MLP neurons of a small language model. Each row is named by its layer, matrix (gate and up: input weights) and neuron, and shows model dimensions 176-303. Each number is 500 + 25 x the weight over its row's rms, rounded and kept within 0 to 999. Numbers have three digits each. A neuron's up and down rows have the sign that makes its largest values positive.
Before each neuron's rows is what it responds to, as a language model described it from the Wikipedia text at the highest values.

Responds to: Clause-final completing words
L11.gate238:500465469498499542478533527486458503500508508506484496489477514492514480481501464492466511488502506513502563517492534537474472486525504486488517514518537470482518527529516470523483505518502506515456506523482545448527545505482530483508522489509504492519504523495468454533441477467488476515527496512473476466465506482495464449512555448487501512515508542515529576497514491460500497524506
L11.up238:534512499454531515507535485505534473450504463471506479495491508463484520487482526500459485489507499484478534447510468531513546502526524500476480490490485503514479502511531474461537519487489493525470483516488500492492516494499433464480493477495488497484486512494524526488565476467490508501503551487543505559528493495498513491533527499492458460472498506488508522473486448513535510491533

Responds to: Mid-word fragments completing words
L15.gate641:490472503487490506492508495496505479506480491535490522464504539515465514572520490484517506496503500456501490452472470539478471518478500537474518525482484530567479461490525528453460481509496525504495503499500472510533498496462531516495507504503511489501471462484478502497528499507504516512483533433528476531504491503505480534514496485499506521487488503508459459510500497489483494519525
L15.up641:530494449484511515495493470504500493487462478533493511520488473500524481506486446482498489493455482519524448505531508493505514528537493474526499486524504506552519540507454524497505503495557528481474495507551494503524455514464504529521486503497487457474510464487482510501483507496469451500494473502502470465479543496473525507500492556510485514498497518526514521513453479545474486479529

Responds to: Predictable phrase completions
L14.gate599:495452474505487505479550510503529505509511505513544505461478506523494454522496481474491495496534472513508467486490472558453511558546473487504534523480472515516472507476532472507484465509468477491519560450491480513494552478482487501501531530490520504557482447523508484531536470515529550515500487486499519479460474479489453498526483488488490498507495522508510459525469488537504483505483
L14.up599:518444488501486509431530462506532522481507528547465491509493521491445508499532504466518499529536455490535482509482492495520507556540499526518478483504500507471504485500493493541494514445531456468513489512499475498502525531482524465449547465500519528475505517520474490481519497464501530529439504516514496530481482490440504518503515479539499449533520460498543484500488547475511511518523

Responds to: Final digits in numbers
L11.gate685:504499559530502530469433495524542447490535539544540544482514523490460498500516559467491536481475463496457466467485514502533473538468475506517534513528498504468475481502484481511514519487528500510466467489484547526488503530512506491555504507536477489486470491518509459515498486485494486567517451433472522492512473494513523530484501473436532487513518509485554533537526530495545504509465
L11.up685:537531512532512521523472513520521536480493517507504508495537548479489483463472507516525493520510467486488474512494497444489494470485542481523468522423475500516497509479508500529475522511489489497444516529499512470522498488525504512462537496508508511564521497506493548469519531512522494494480503490518507477499487484485510501482556499520506505542516451556516533483537504515528525552499

Responds to: Prenominal adjectives after articles
L11.gate95:457499491482491485441503513484513500551479487501487474504510487520489484537524498451509527492514479462480575509485465520517473514499510499556514518506464475491522495482474505495508507492501497524556474498493536480503499509497493441560530513515527488454469480459494529495503508510532481516536490500492530462487500489480525491488512505444505493492478518546472474523532504514493482493547
L11.up95:498464485491455524494553506479501469469496509458502507469515501512481489478473515512510538566454472490478519449478516505498484493508550503492485567518569533533482529503476513540547534510513461478499500504463484453453472495538497456492529511503494508535505512488491488536501512482515505501477484512509500494494502494523503513515509476525515478534513531505484531489488475526479484465522

Responds to: Phrase-final country and noun
L11.gate49:538505502461472493454474518465533495522501467499511518492493538507503527496507466517484499523478462435488529517497506522488478467508523493484464495493495501485482485504513506465470515508491484498508517512503453526483501521546473479493483496486533489483527506513535506480510543499496522525508528453539461458521547473476453477527523491499489470502520518503517499525517501498507506429520
L11.up49:502548537484497440541524534522488475463474468506508479491515508508460533524523506450485480509458513456471442511490474494471525474481534500498515501487529504520486529533468476470496525498530488497461486465522505508524476528530486497502508543466468475509503529518445451513553497489501493489482515543525499503488482473516547485526468532507452484482524465465515508499504539463495501527475

Responds to: Temporal sequence markers
L14.gate501:518488499495514529488485459463514484506524546518446536467520494480533502512530550477520473521522497502527495523481511508477488532490517425439507490506499519483522509506487524510467532523515521517454496477492475532457452441528507500506517487494517466491513514537572515515495527523518496480496509530475519525512484534501490510518512506523511500485491471459503533503490476536510538538511
L14.up501:483444502472533499512516479485477503479473519469503508480516479499516482502537507553445461544507518539501525493499495510510515476482482519490484532506490518488496534530513471494504511509518490456526467485510502505512487466498515511504490527477480491509547494483560472505480505480507479496513559495529492475478543460510525456502479472447446520489492507551509453489480450476515525521531

Responds to: Birth/date-place lead-ins
L15.gate688:507448490496516531527564509496468522486487444520530512490474528525481477497490524478466570511507502492519492546501535562508537504489457486516498526516502508524450496476498445542501477514550471485487481477485513493515495487508486485519447523475464548518454469500497536489474475492499505530516517511547516501500527508502495536522514464531496496455489534481502475510523478472506489525536
L15.up688:505474450460502503526492508474498524505511508468473483526466529482495481494480523472507488527457464500487502506515501498525508563461474460529481472466529475514525489485470516562495489532516501483487476489512493493504506460490516509499513494470479502505507497498467475428525476471475526512527439536470471569476471482522461503505489478462506482487522472487518448522469527493516543457492

Responds to: Word-final subword completions
L11.gate281:507510473494446479480478493462528522489476453494474507510487533481488515502505483525463485488511452481541490444517509509472491460546527503452519498529517495474524498534488506478560470553503480494516458549549448531513512468458484532491544504471491492459459490493485495542491538485479477500490485475481484508508500473454467486540529535545506502516537471527486489502473491493510479468505
L11.up281:510496529472471509477499518499548470582541482516521465475504475512469480492546465508489497506478504507454488521470505474500547489486482533522510457508547555522522506537506492516460481541488494481456492508485505467482493483508485546499548513482525461502488489522534468487503473464504505497512495464503474526505540462453522536535521474506485459489507495508439468505490493518485521502562

Responds to: Table row boundaries
L14.gate263:504473488470503497535442485462460548531474525503485530487528489522475514527477487491531485510500513496505500463526540488469514489506490528487506530476497501494534498533532490496517494506512503498483498493508519524546467514494494541452540457520471493539492523496516518466509496454506483489485508508512494531471491459516481511499493500485524500521509530516502468394505469525524479544497
L14.up263:501533514477467458490506502484495514469542501508478563506525475512541544449532491493510493487502486494548508467491548503475466474499473532493500502497479489521487491528554535499498511515498534544470511495500502503500513511494513513519495527540471523454482438520501478453545473451495554530522458491465478476478489508515482511450517527541524535493492439500529521495469481487492478503516

Responds to: Year final digit
L14.gate259:486496514524502473539510494531490455536527549517535459459476510527514468464504530462452495499568515463521505483520472480495469479500509487522540514488495495491477488502455473473488534513501513508450531467485536514525536449466485529493509509492493480538513524491462495517501483518513493489492522507505483455520480471504491506513484481478524472441494508469556498526465511516497463507467
L14.up259:489529487518492514521498481538493497492490536532469468498477495495507474484467484537453430494494496506502469488493502521492509491524528496471517519486499480474506500486477476509497503536513528483463505485509488523497483492507537495532503493516511507476506501493479485500526500480495479518496513500488512466492473498530508511520479488494532511533519537512486522505448516477526519510459

Responds to: Main narrative verbs
L15.gate248:519477481487520466513501502451536475510536517540476490465482537472503510470527473476508513547447495496482501425508530507514507516480521565497514482472492506464471509518533455499490479502476473493522475497510512482527507445505507490467504506507506482472505506497532482527505522510498452522476464507491467494495511479476497457474495479481508504466468514488555497507486496479529485479494
L15.up248:536454549459488466503519484485474509515508513523486492518509484539486513469505529504488473493512472498498522511480499502543508483541508489509487492509511465532468493480478523486509496505484489468452534503481495471450484505506520453482497500494536507475520558533503533493499505493501520535556461494502522518484481535494496492455449488496481511503488497490519515535526488468488522508470

Responds to: Clause-final noun endings
L14.gate228:512483510451489513456507513484502483547520455496488515502477535527458498463482490477471480515495498493485502502492498550469462511510551462487522535502512490502490494512466515510489530453510500550512482501578484490497503501505460481490519545517469495541536495469565471486519484466529474487505490525513531467520483500496513456498520513495470454478512489532514489521451536519551506487502
L14.up228:505467479496485513495466525485481504508479486526520503460487527463541529564508505424494502516500443502505522457490517520499490470551509491504516477501515528478519492493524471546466520501521476533495499510500537536525486441499503478501502535496498465482499480491504499566503523519506474478500527503520522445491504470481535488520518520491519521528459535521506510509456459483531501522481

Responds to: Perfect auxiliaries, accusation prepositions
L15.gate322:497455548497499472511481528471481488459501502549477483488443484489502534499509509512506498485490450509463507532532501540513521477498532480463539481516508474498469514527507507540468509555525469482519445514494522494509474525521472494483493477505550503496463530525539507496510487519531520491506498495530508521475466516467471509504468494515470460490501494525452488439473519494528496540511
L15.up322:519497494444533494526503503551472477503495495504486478496492565497492509506493542516473491495513486489491484492538499489505487446509525498492527531513488522498488469509509494485482507506517514520500457431486483532510472465443514500524470488521493509515524495520455495532485482526472508490517467485504508486514540539488469531505503468483530514528489471507508440528522505539494501502496

Responds to: Year final digits
L15.gate189:498477520481476517546502494508534524525461451523538540524524497517496498510515443491497478491487478479479461440504467519534457512513509505479469505492522453480526497486474448507504475504483493497525471496518514520522506522468484488491536526486486502472499452492504484497527454502535455512487523473457509476518432512474533551492484552465473473476519556517472527526546511496481531514466
L15.up189:485461509502508544540460525508523475506522486455500536446464515513502491495494523494517472516489480517506487508443454514544515492496538503474510470452504549523436468520488495528484515508536508499476492475506502474461529529487469530533481483471491515508469487504508506499538478508476487466527501507504496499499502455529526496510466496465484484484509524468509477489500489484494520500514

Responds to: Section heading closers
L15.gate448:541503507479489498483542504487534502504474518484517485512484486512477497478483469521498539476464497474490497509448516451512556515527477496485442549516502480500508534505476491484478517514491527496500478506483499458458506460534484501533458503500454513534459515490505443504547468515486502446433491481480509507440441476521503494499511510470517510499474486510513479527488504520503494473522
L15.up448:498466472505478470518576486501494499479542521506428524524507542518526514509492509519514494453476528465477503547482535491505525466518496558490511491516529488546516475420521514465508494512529506565497534466483472499542497501487468463476524462504510497524481563469479526519541516471516533511504571497515477491510491546469501483488489500527491532550515476518521527512510559479498505509557

Responds to: Wiki section heading closers
L14.gate521:515502513464495497509489523490494494507489504516513489530478539470511515449492544519465505476475527514542472499497505510500472497503472467488470514536483488508505524516484508445486462500509514497498549512534450513496514484505532505483466508520521503513480506491508466458504487491453530445498490475539503541491478528514575511485522477459555493487523510564547477543500483496472492474499
L14.up521:501509451474489495461498504455542508466487522499489487483507499516508483525489469471543478539538517504492474468463523450460480512505538517550497502546495504498527518453518525453488516496531482530478499521526475500505504482476536484478516512512490501523489547498482511499493522499498484451514495560482501529518540513530547459481511450493460508497526509466517537475508484466477480561523

Responds to: Name endings and birth markers
L11.gate586:523462461471509498542558476456483541471487517501473523503491468474477496504509489503509516482445475538514558495486492498486491495555481461473494501529503481494470510484483464488501520511520496523517520491541488502539516507468514529502476512493529534496525489492484490509472508502502522512547472512501515529528503502533462498523498492474531497465539494477498511530516477482458464497523
L11.up586:484498466508482491479526531494497498446495490509488525473519546493486486482504491451458570428492515485545506514552494512484496497532473521480476524450532520563510490508512520496470558515486488484508444552486482542507514471477499491531525534474517519514538463470499486492494452489523530509518480531460507532520426493529516484512492478496496491525513517487533443496493497519532507516497

Responds to: Headings and relational nouns
L11.gate434:528461478497521519523479514506478500491485511506502496501535505494502461504547501521494490488481488449522438502471487491510472487474508455472464509535491512476498539515529523466494489474516523476507541488491536505529491468515487494479503509516510493512466512473436502552497514534504451458524508497499514496501509491525518501529488491522523516471489531485508468545465523484493470539498
L11.up434:470531504521523496492491485518487485487491479487502512494477505501460519531496495518504490515496471474496467458493493472504531513496545473478451501530494533524497506496463498529515480462488509496500496496507481478512508515513447499526504473500485493461496509461494484464476450514456462455522503477554505487488476467479535511481492489519513532492501548483521513477527515441481513487521

Responds to: Clause-final words
L14.gate442:509457496506488486501502511513468518535502495520530482511493531429478554522513479458517507463473555498496515504512459460496486533494507492511485494514474480501572514445499478494509524533501487514511495531536507477497526494478527450528511514500531482477501528483460500522478497526477487524488482546489522524544482491525490487488527485549506517554504523484500516498494480481516488475488
L14.up442:477510491480529485520517511482455464481505542501478485527466535530474507486511483484528493479481504523499521531487490471489518493526504468516524478513486537467497481509531496515467468467542487467492510509473469509482501499513484497447490503500517512528456513477551473469490485504516477499488466495500476522523448517451530467543502501510447458521517531504490497480485513457498478519500

Responds to: Pre-noun modifier slot
L15.gate706:517442544458497503481547459493525498487445488526486513544509480516462512496505501467472518515520468481512474527532484478515503510518489482505486521503443508496496518515501516464526493507508485530533534524472484474485517551506515499461505513458504500494518509476505510511519528500492512514492445481481506508513517496456528508508505482496503460482474487481490504504515524508516490521519
L15.up706:505520518513538518475524499504436502503473510505499530532508496523494502509510498521500540517488545496506494497506458490553537504474470482503527504516504464482484532493510485480519501453518469494507515497472521534518480461483476506514496492532507534500504486468520468470475512532468490516501527477546496526456521577470519510501499495511495506447488524520511514504499510486528511504480

Responds to: Blank table header cells
L11.gate266:513509552484488534503506518522473491492510515500540465526438530494486494466494503518463513490511521457522492515477538537464465464514514479469482462488471512496475510514484497502503560537510499525541496537527496470500503516477484544509519513487517503500482521476461474484496486492535445486487516471518525479493492495474497517533540515492487464499500487505520479459501494528460513526471
L11.up266:477511521500490465501504455511490512491510482524500537466532479488513472558527513439498515503513480493516453470511504511468525490508475493506494520460507466507453469509494467513512520548501513501507425459516542537472492483486478515491559516511531488494495505533487513496464477483498502467514519460461454472468490474524489522522569504472523483534497480482464513495515503526517429502462